config.yaml
num_hidden_layers: 10
hidden_size: 512
num_attention_heads: 4
num_key_value_heads: 2
head_dim: 128
intermediate_size: 1024
vocab_size: 16384
hidden_act: "swiglu"
norm: "rmsnorm"
norm_place: "pre"
norm_eps: 1e-05
positions: "rope"
rope_theta: 31300.0
rope_fraction: 1.0
qk_norm: false
attn_scale: 0.0884
bias: "none"
tie_word_embeddings: false
parallel_block: false
init: "trunc"
init_std_qkv: 0.0123
init_std_o: 0.0123
init_std_up: 0.0123
init_std_down: 0.0
optimizer: "adamw"
learning_rate: 0.00109
lr_mult_up: 0.691
beta1: 0.9
beta2: 0.99
lr_head: 0.0108
max_grad_norm: 1.0
warmup_steps: 304
schedule: "wsd"
decay_fraction: 0.605
decay_shape: "linear"
final_lr_fraction: 0.05
batch_tokens: [131072, 262144]
max_seq_len: 2048
doc_mask: false
train_tokens: 2158000000
max_steps: 11822
dataset: "wikipedia_en"
MLP neurons of a small language model. Each row is named by its layer, matrix (down: output weights) and neuron, and shows model dimensions 176-367. Each number is 128 + 24 x the weight over its row's rms, rounded and kept within 0 to 255. Numbers have three digits each. A neuron's up and down rows have the sign that makes its largest values positive.
After each neuron's rows, "raises" lists the tokens whose logits its output raises most directly, leaving later layers aside.

L2.down751:108109151118135129133182119169113121162094142130120148089140110163107117075090167140148120144143118096151154124120134134139104139122092123128149141161117086145135147143137133141134098108152115136132153145143107142127139127125125182125158134150142141139126132211146129128114119161136111132187133136107082101117119108084114109120137129119107127127131136179167136105128129143143169157137093139104120079134129152123105198143176134116142133151095150134119136165096106150098162101131125124140144111135114126144115105139129139119150176095160131148144156092098165123132143093106085128
raises: "th", "han", "sc", "5", "4"

L4.down23:123118170136164122080104158061115110123126147135120155159085129076120158117155155117145121105138200148157127136108116097154128154109097131132138147065153152154159112119150161181158159126144138147151151131036093130123089113092118152150128137113108077068100134132122129095163094106097084146157130114109143097103149120113142156158120116139142133133109127144141162091142129122109165135141159167151155172140108128114107098133154157140133122097068163107132173120128147102125131132133118131144131123093132113125114132112143130145110133145155110130124108149066111118127110072129093126
raises: "re", "me", "ments", "mel", "lia"

L4.down5:123154112175141084150113136139151141127111176116143137123130159116093146110096140106149118145103121114160125119160157145155119142155155131157098131151129141125075128177152117126110097129103134104149156150147122114129116092124132132108150124119115113141158134128117128117123121121163127126094106126142150130114088129128104148112201147158143111157152128122120115090130112138130158131137105125143081092102125095124122103136124121122158135129101151194166135142093156099069127165067101169121145159084132122132149164156103099158141121078135129113134093099144116153147119120142167093
raises: "og", "o", "ing", "oy", "ig"

L3.down418:138126149111142127137113129093118129124171146169119124116149136137155174172160140145146138118129110139161133078148133149119134092107124128149159128163102145109113116062172123113165081159166126132128089099149111144131139186114078110098129143130113125124096084148155118143115175163110149114159120089136138141083126142136100127134156152075144155136147119143126105185114122111094081128144160163107118095159158132104099143131110143087152143124148129118163169101137137150146113099137117112153131146122145152103127138137125108116140142127097149137155141153121164160109101147107102131
raises: "y", "ye", "ish", "ya", "o"

L2.down518:070145101114093172136139130152119150126115133125099118133133087100116163087108151151113166112140126119103135100170133116140093167114093101095134138108137082104116124119161144106102134144125139120093100115154166108132146130143121164185073118143102111138106106180132166137144155148126106123145106118145129146140146091130093147128173123101093127127115143150122128145120139145129092123118130148153096103116116160110104155157149168133143109134081129124135095157113056156094143135179079136153167096123119161180132094103163126141103132157103133113154164098128104119127125129095100116
raises: "s", "ston", "en", "n", "field"

L4.down1001:177106130140129116074125162116108127116094103110130132136142131151121139119112101096146126112120090078154116139133093171129114121106140108107103115114164141119136094141154163145126101158128140123153128157097120116119119162150143108125135123154116172136143128167134130110095149124140151087145126113125100121137168093146119189130138130166176133119176165111110123149174097150136149128127140124108190111104101159164083094116126101098113160125104147112110119122080177120141153153158103101161159166128091141145119069115079127129126126108155111130114139128096109142104131152122116144
raises: "ators", "ator", "et", "ating", "ia"

L3.down548:146117173158125103143082114119134146128157122155136104119127167128149173119125153134083156107137108122135128054161124100127121099093074141164083141130160173104164183123156133134130147091137098131146137096129113124155131133124116120205126149116082131083148144080119137123160131148154154106148130128132133105125109131142155126154080113129103141114134130126116167126158158122095138121126139143131160121143140150119086114090135131147169125110093119086154165142138175112127163135109112133164096103122077086122129127118138106158140155129126134146091155136174092130140095122154126125
raises: "ie", "iana", "ions", "ion", "ios"

L3.down852:131125091158149160123109140182140116069086120135107063146145148154076138126074099090146110110136134125113059139139085122092144106123146158077192094099139122104122127128171109128152161149119136108128110141148167092139136131150109135140144129141119108134121139165141114082147122141146071147156175125122152117115130111126084085132117131174113152112111112109137117103137113110152150192125121110101136116169122123146103123110141117159096131153121142166131113134132117129095168127119132106135108084174105121117056101135138095116159131146096093093153129127071140112122132122139143136
raises: "ta", "t", "ton", "ty", "ten"

L4.down197:110155174096147152095119135149119086132140121147084126058149138151151127142109128116122120142106143127129132134112153131118120142143091083084116164143115103165143153147156125112126148113125129104135132158154139177126113087125168130140136104075113132148103141125125180121073121188109112129134131120102096140134114096133142083093150136101127139122146129127149100137133128114088102145109052110109123136164127093132162146107130133141084136104103152125128135150107131131152119061118138122096164150170103146177089117145132173147135117131140116110102102125097120124149131124134125113
raises: "gi", "ge", "oin", "ges", "th"

L2.down80:108146155099127122091119165120141152165151075143128136127168152136167112111125118134166102100147084119098087158131081113127090117103095115141115125163091117109165068121113121124141169161134146098136139102128155145139119144121080135140110122115123117079147154168128154108108145111131110134202127104154079111131141106088116113158140148134139137160123118141148136095108085155087162139127157099115110100175137132115093099185153141117160110076112143098127154141123167126108157141148095106165154101133131115119115096119205119088127149146140101148134072159091143113124114155086143137
raises: "ty", "n", "na", "ni", "ta"